config.toml
n_layer = 8
d_model = 768
n_head = 12
n_kv_head = 12
head_dim = 64
d_mlp = 3840
vocab_size = 16384
activation = "tanh_gelu"
norm = "layernorm"
norm_place = "pre"
norm_eps = 1e-05
positions = "learned"
qk_norm = false
attn_scale = 0.125
bias = "all"
tie_embeddings = false
parallel_block = false
init = "normal"
init_std_qkv = 0.0166
init_std_o = 0.0
init_std_up = 0.0166
init_std_down = 0.0
optimizer = "muon"
lr = 0.01
lr_mult_qkv = 0.7
beta1 = 0.95
lr_head = 0.00486
warmup_steps = 200
schedule = "wsd"
decay_fraction = 0.774
decay_shape = "linear"
final_lr_fraction = 0.1
batch_tokens = 262144
seq_len = 1024
doc_mask = true
train_tokens = 1020000000
steps = 3891
dataset = "wikipedia_en"
MLP neurons of a small language model. Each row is named by its layer, matrix (down: output weights) and neuron, and shows model dimensions 640-767. Each number is 200 + 30 x the weight over its row's rms, rounded and kept within 0 to 999.
After each neuron's rows, "raises" lists the tokens whose logits its output raises most directly, leaving later layers aside.

L4.down2049,219,160,158,157,231,259,219,169,196,227,163,196,211,220,171,240,206,207,214,192,146,226,205,187,180,182,247,164,162,199,134,176,226,240,221,195,203,235,170,190,233,242,250,260,162,266,198,161,196,258,169,249,214,185,204,230,158,195,229,251,151,172,250,237,193,220,227,204,196,166,164,147,216,182,153,222,214,130,179,178,183,148,182,244,212,170,146,244,201,207,176,167,223,193,212,190,202,202,197,170,188,229,188,260,158,204,151,148,190,216,212,202,202,204,190,206,178,172,171,230,234,195,171,165,247,249,220,237
raises: "him ", "ery", "them ", "itself ", "the "

L4.down1528,228,190,157,195,185,244,225,234,168,202,226,217,225,218,167,211,212,255,261,178,245,174,224,216,244,215,154,198,202,224,202,205,214,166,182,236,178,189,222,173,184,232,198,156,200,234,229,178,169,168,155,173,123,252,167,168,246,241,210,183,164,229,226,128,173,219,248,171,215,197,205,193,231,193,234,183,184,146,212,198,153,238,208,192,221,129,193,306,206,224,164,191,173,175,204,124,242,219,226,183,166,222,186,190,216,265,173,220,174,192,198,237,166,169,200,181,159,210,274,199,218,198,278,188,216,231,159,200
raises: "he ", "how ", "they ", "it ", "they"

L4.down1913,214,196,257,186,211,142,209,206,168,263,153,210,231,185,265,191,237,242,187,181,181,218,201,202,153,248,172,250,243,227,173,216,231,150,197,194,184,190,170,242,204,206,176,180,219,198,179,212,208,206,155,187,229,181,239,225,211,150,206,211,202,207,174,196,234,121,206,240,153,204,163,208,188,188,173,207,213,191,126,174,144,212,206,183,163,184,233,190,221,129,250,201,215,151,215,169,230,147,222,192,235,224,148,190,158,189,202,211,223,215,210,174,182,243,262,165,191,211,218,213,180,260,136,142,228,112,221,218
raises: "have ", "make ", "do ", "maintain ", "be "

L4.down3839,210,150,186,117,227,184,177,216,200,205,207,193,202,214,218,165,182,192,207,185,176,199,231,207,185,233,159,202,156,203,155,209,193,140,173,261,185,197,169,194,220,119,207,164,211,164,165,226,189,184,248,203,234,227,191,231,244,214,206,205,183,178,160,175,186,209,165,166,210,181,165,187,252,154,184,199,225,159,188,193,191,247,191,214,243,154,211,237,227,220,203,238,233,184,176,169,202,219,228,169,164,175,174,179,262,271,170,191,199,228,223,220,182,198,231,210,162,183,192,232,196,220,206,173,203,221,174,184
raises: "consequ", "particular ", "he ", "latter ", "she "

L4.down3431,170,178,148,219,226,162,178,230,183,177,211,214,165,189,261,189,257,225,200,162,213,194,174,263,203,182,100,195,150,243,202,186,202,233,220,232,173,239,192,235,174,176,211,213,183,144,211,159,195,211,185,213,230,167,197,192,206,194,247,191,190,207,268,243,184,238,189,184,192,200,202,233,188,207,230,203,182,148,190,198,192,182,222,182,160,192,213,175,171,183,209,234,206,217,216,179,209,156,202,171,224,248,155,171,224,203,130,130,203,196,194,187,171,188,196,204,225,183,242,167,222,146,211,217,173,215,186,176
raises: "which ", "whom ", "which", ".", "whose "

L4.down970,181,199,210,252,199,232,227,181,216,179,167,164,202,188,148,221,225,228,213,197,218,213,122,218,176,224,214,245,213,218,182,228,211,199,168,196,218,177,197,215,191,213,131,178,172,241,249,187,228,184,142,165,243,252,247,240,235,187,210,169,212,199,211,223,182,147,191,214,170,191,162,179,216,155,192,209,184,194,183,182,243,268,208,232,192,192,209,218,226,179,228,214,219,185,182,175,163,127,203,168,247,207,159,198,211,179,213,155,237,229,169,170,132,186,250,216,180,206,197,180,211,215,132,144,237,154,186,217
raises: "maintain ", "increase ", "receive ", "capture ", "know "

L4.down1504,220,231,143,182,202,151,133,163,181,204,198,158,224,197,197,226,147,162,235,249,223,203,221,197,193,198,216,176,153,155,194,273,210,224,217,167,190,202,217,220,239,215,177,194,203,198,195,227,185,178,188,233,188,198,213,149,215,169,173,157,197,197,196,241,171,289,190,175,250,239,171,190,208,234,173,156,172,227,208,232,256,211,181,170,202,160,197,175,243,177,209,213,197,183,175,201,196,196,211,195,170,178,178,212,190,155,200,224,162,176,215,195,189,168,193,213,179,196,192,200,232,171,179,227,179,135,221,179
raises: "27 ", "26 ", "28 ", "November ", "31 "

L4.down2852,230,218,242,150,188,200,158,178,205,207,201,204,183,91,194,206,185,257,244,181,246,262,156,189,179,198,229,227,170,191,185,191,224,235,143,189,189,234,179,208,195,214,222,163,195,223,160,218,207,180,157,195,210,262,206,164,233,221,171,211,173,253,264,222,172,268,188,151,189,219,165,220,169,220,220,246,162,207,210,192,151,217,277,199,169,236,242,167,199,239,242,197,236,186,202,128,189,224,210,223,217,163,192,201,181,215,170,158,264,245,193,190,219,241,219,217,213,188,161,216,192,229,257,169,182,181,225,229
raises: "vocals ", "additional ", "except ", "access ", "extended "

L4.down3483,220,213,186,193,210,175,197,231,222,174,192,155,191,187,198,161,210,215,207,155,186,181,173,204,212,193,199,188,141,222,174,171,184,202,168,215,203,260,212,193,198,192,228,195,230,167,180,179,214,207,137,219,205,175,205,176,197,170,214,162,204,219,177,208,174,200,219,252,179,192,176,199,200,206,180,190,267,163,211,225,229,199,219,176,206,135,235,223,202,180,163,129,205,141,229,189,195,208,187,200,154,226,159,205,234,231,204,185,193,193,202,141,185,210,190,191,188,248,193,234,163,215,229,198,218,179,146,189
raises: "u", "a", "o", "om", "re"

L4.down3365,190,222,185,182,161,195,201,215,235,232,206,147,217,213,198,245,189,188,197,171,191,227,190,185,213,147,187,267,209,196,185,216,150,237,151,209,252,182,164,198,190,233,180,220,190,201,198,211,232,207,173,171,235,163,208,184,210,186,227,161,212,237,255,212,181,187,172,145,222,206,204,245,222,184,174,155,192,206,234,224,179,193,187,172,202,199,200,185,213,203,175,249,189,145,186,227,241,220,235,240,208,217,179,207,129,220,169,213,212,268,209,170,224,191,201,122,168,215,231,148,185,181,220,208,162,169,176,218
raises: "south ", "west ", "north ", "eastern ", "east "

L4.down2618,203,130,197,192,235,195,180,170,213,203,226,225,163,166,164,184,171,208,159,195,216,210,187,192,174,209,236,135,215,193,204,193,175,145,166,235,233,202,233,152,213,182,158,184,120,244,179,208,184,235,185,215,209,216,150,159,168,216,224,207,183,198,213,215,186,216,235,254,172,200,189,231,222,183,166,191,184,143,231,231,214,206,149,225,174,218,208,185,195,151,211,137,255,218,257,197,188,193,222,191,223,213,148,229,128,195,232,169,156,230,186,196,188,181,171,197,183,184,214,245,180,146,156,189,152,241,196,176
raises: "them ", "him ", "it ", "ed", "ng"

L4.down2685,178,191,183,210,186,213,154,227,190,183,262,207,289,209,229,241,231,209,158,188,241,170,187,181,134,171,257,144,202,149,214,140,160,226,200,173,159,202,197,232,237,232,219,268,161,180,181,216,149,234,194,184,226,210,205,214,155,178,203,203,201,204,195,215,163,184,242,161,278,221,224,192,224,254,158,173,186,170,173,148,225,214,194,185,191,189,233,229,184,188,234,202,225,209,237,185,203,122,218,185,176,150,179,209,215,180,208,233,154,176,197,189,211,217,158,165,217,203,247,176,161,241,207,166,241,210,215,231
raises: "whom ", "which ", "DST", "which", "Postal "

L4.down1423,150,156,135,181,230,248,210,173,171,239,202,185,249,222,202,186,198,180,209,219,195,197,196,212,210,184,165,188,161,182,179,220,154,228,238,207,219,196,206,201,200,215,231,194,242,272,213,208,184,219,185,218,181,249,186,186,231,188,212,166,231,142,208,197,208,192,213,231,161,194,120,192,244,198,190,204,244,163,194,176,191,139,213,197,168,188,193,251,209,198,197,181,144,247,196,158,167,234,210,209,160,155,205,233,202,243,191,206,206,183,192,229,170,222,224,162,183,190,198,232,236,160,258,171,243,183,169,210
raises: "them ", "the ", "itself ", "this ", "further "

L4.down2937,252,224,213,187,226,201,138,186,260,210,182,199,180,198,208,217,205,151,183,218,229,236,236,223,179,205,212,238,193,215,186,217,222,149,230,199,200,200,229,228,172,183,151,201,208,181,176,214,227,147,159,183,220,224,205,235,212,158,242,271,231,168,178,158,185,218,239,145,183,228,227,253,193,175,152,224,217,198,234,181,232,147,225,175,203,260,170,170,222,246,192,235,216,201,188,220,164,206,173,187,214,162,181,217,207,177,210,174,194,181,176,162,203,211,200,255,195,149,187,184,236,191,162,229,230,217,218,230
raises: "which ", "of ", "whose ", "featuring ", "himself"

L4.down1771,161,210,186,182,218,258,163,171,225,232,149,205,176,230,154,208,219,168,183,205,231,221,206,188,226,199,175,188,168,196,178,211,177,154,197,191,191,211,264,152,198,187,206,212,166,231,187,214,238,219,239,202,183,205,183,168,193,159,268,308,131,199,193,193,202,167,254,156,241,199,153,169,219,181,206,185,196,196,208,237,198,193,178,265,193,200,198,157,213,163,200,208,160,212,218,162,249,188,235,176,142,186,227,145,165,198,162,232,216,214,218,201,223,230,195,226,166,168,214,196,197,225,219,169,263,276,169,246
raises: "it ", "its ", "of ", "them ", "when "

L4.down1644,171,242,160,178,213,219,150,189,194,183,218,195,171,215,206,203,218,183,238,250,202,229,251,176,201,189,164,202,233,201,206,254,195,178,222,212,183,194,238,213,243,154,217,128,206,209,212,232,168,221,243,233,207,203,234,157,200,228,229,199,181,184,161,153,249,250,192,220,217,214,173,225,229,212,205,207,224,178,213,281,193,203,162,238,244,107,228,288,178,227,198,192,191,168,250,192,188,183,248,224,166,173,199,219,172,231,206,200,217,217,216,240,184,164,232,200,156,235,232,219,223,188,178,243,204,216,213,212
raises: "he ", "they ", "there ", "she ", "it "

L4.down1838,231,231,217,205,229,149,187,203,219,174,164,182,174,206,244,164,189,209,199,172,251,220,172,209,191,224,209,207,208,244,172,184,207,141,228,176,194,190,235,226,200,178,229,246,160,190,215,245,164,191,187,177,211,171,177,234,210,191,221,304,210,255,161,230,244,195,220,157,221,196,178,195,191,154,210,182,199,212,197,198,222,204,193,170,190,164,216,195,194,200,219,176,185,211,164,218,180,180,186,246,165,185,202,177,228,201,235,192,263,213,178,193,174,153,157,249,191,226,240,173,204,176,244,180,211,253,197,198
raises: "and ", "has ", "& ", "is ", "from "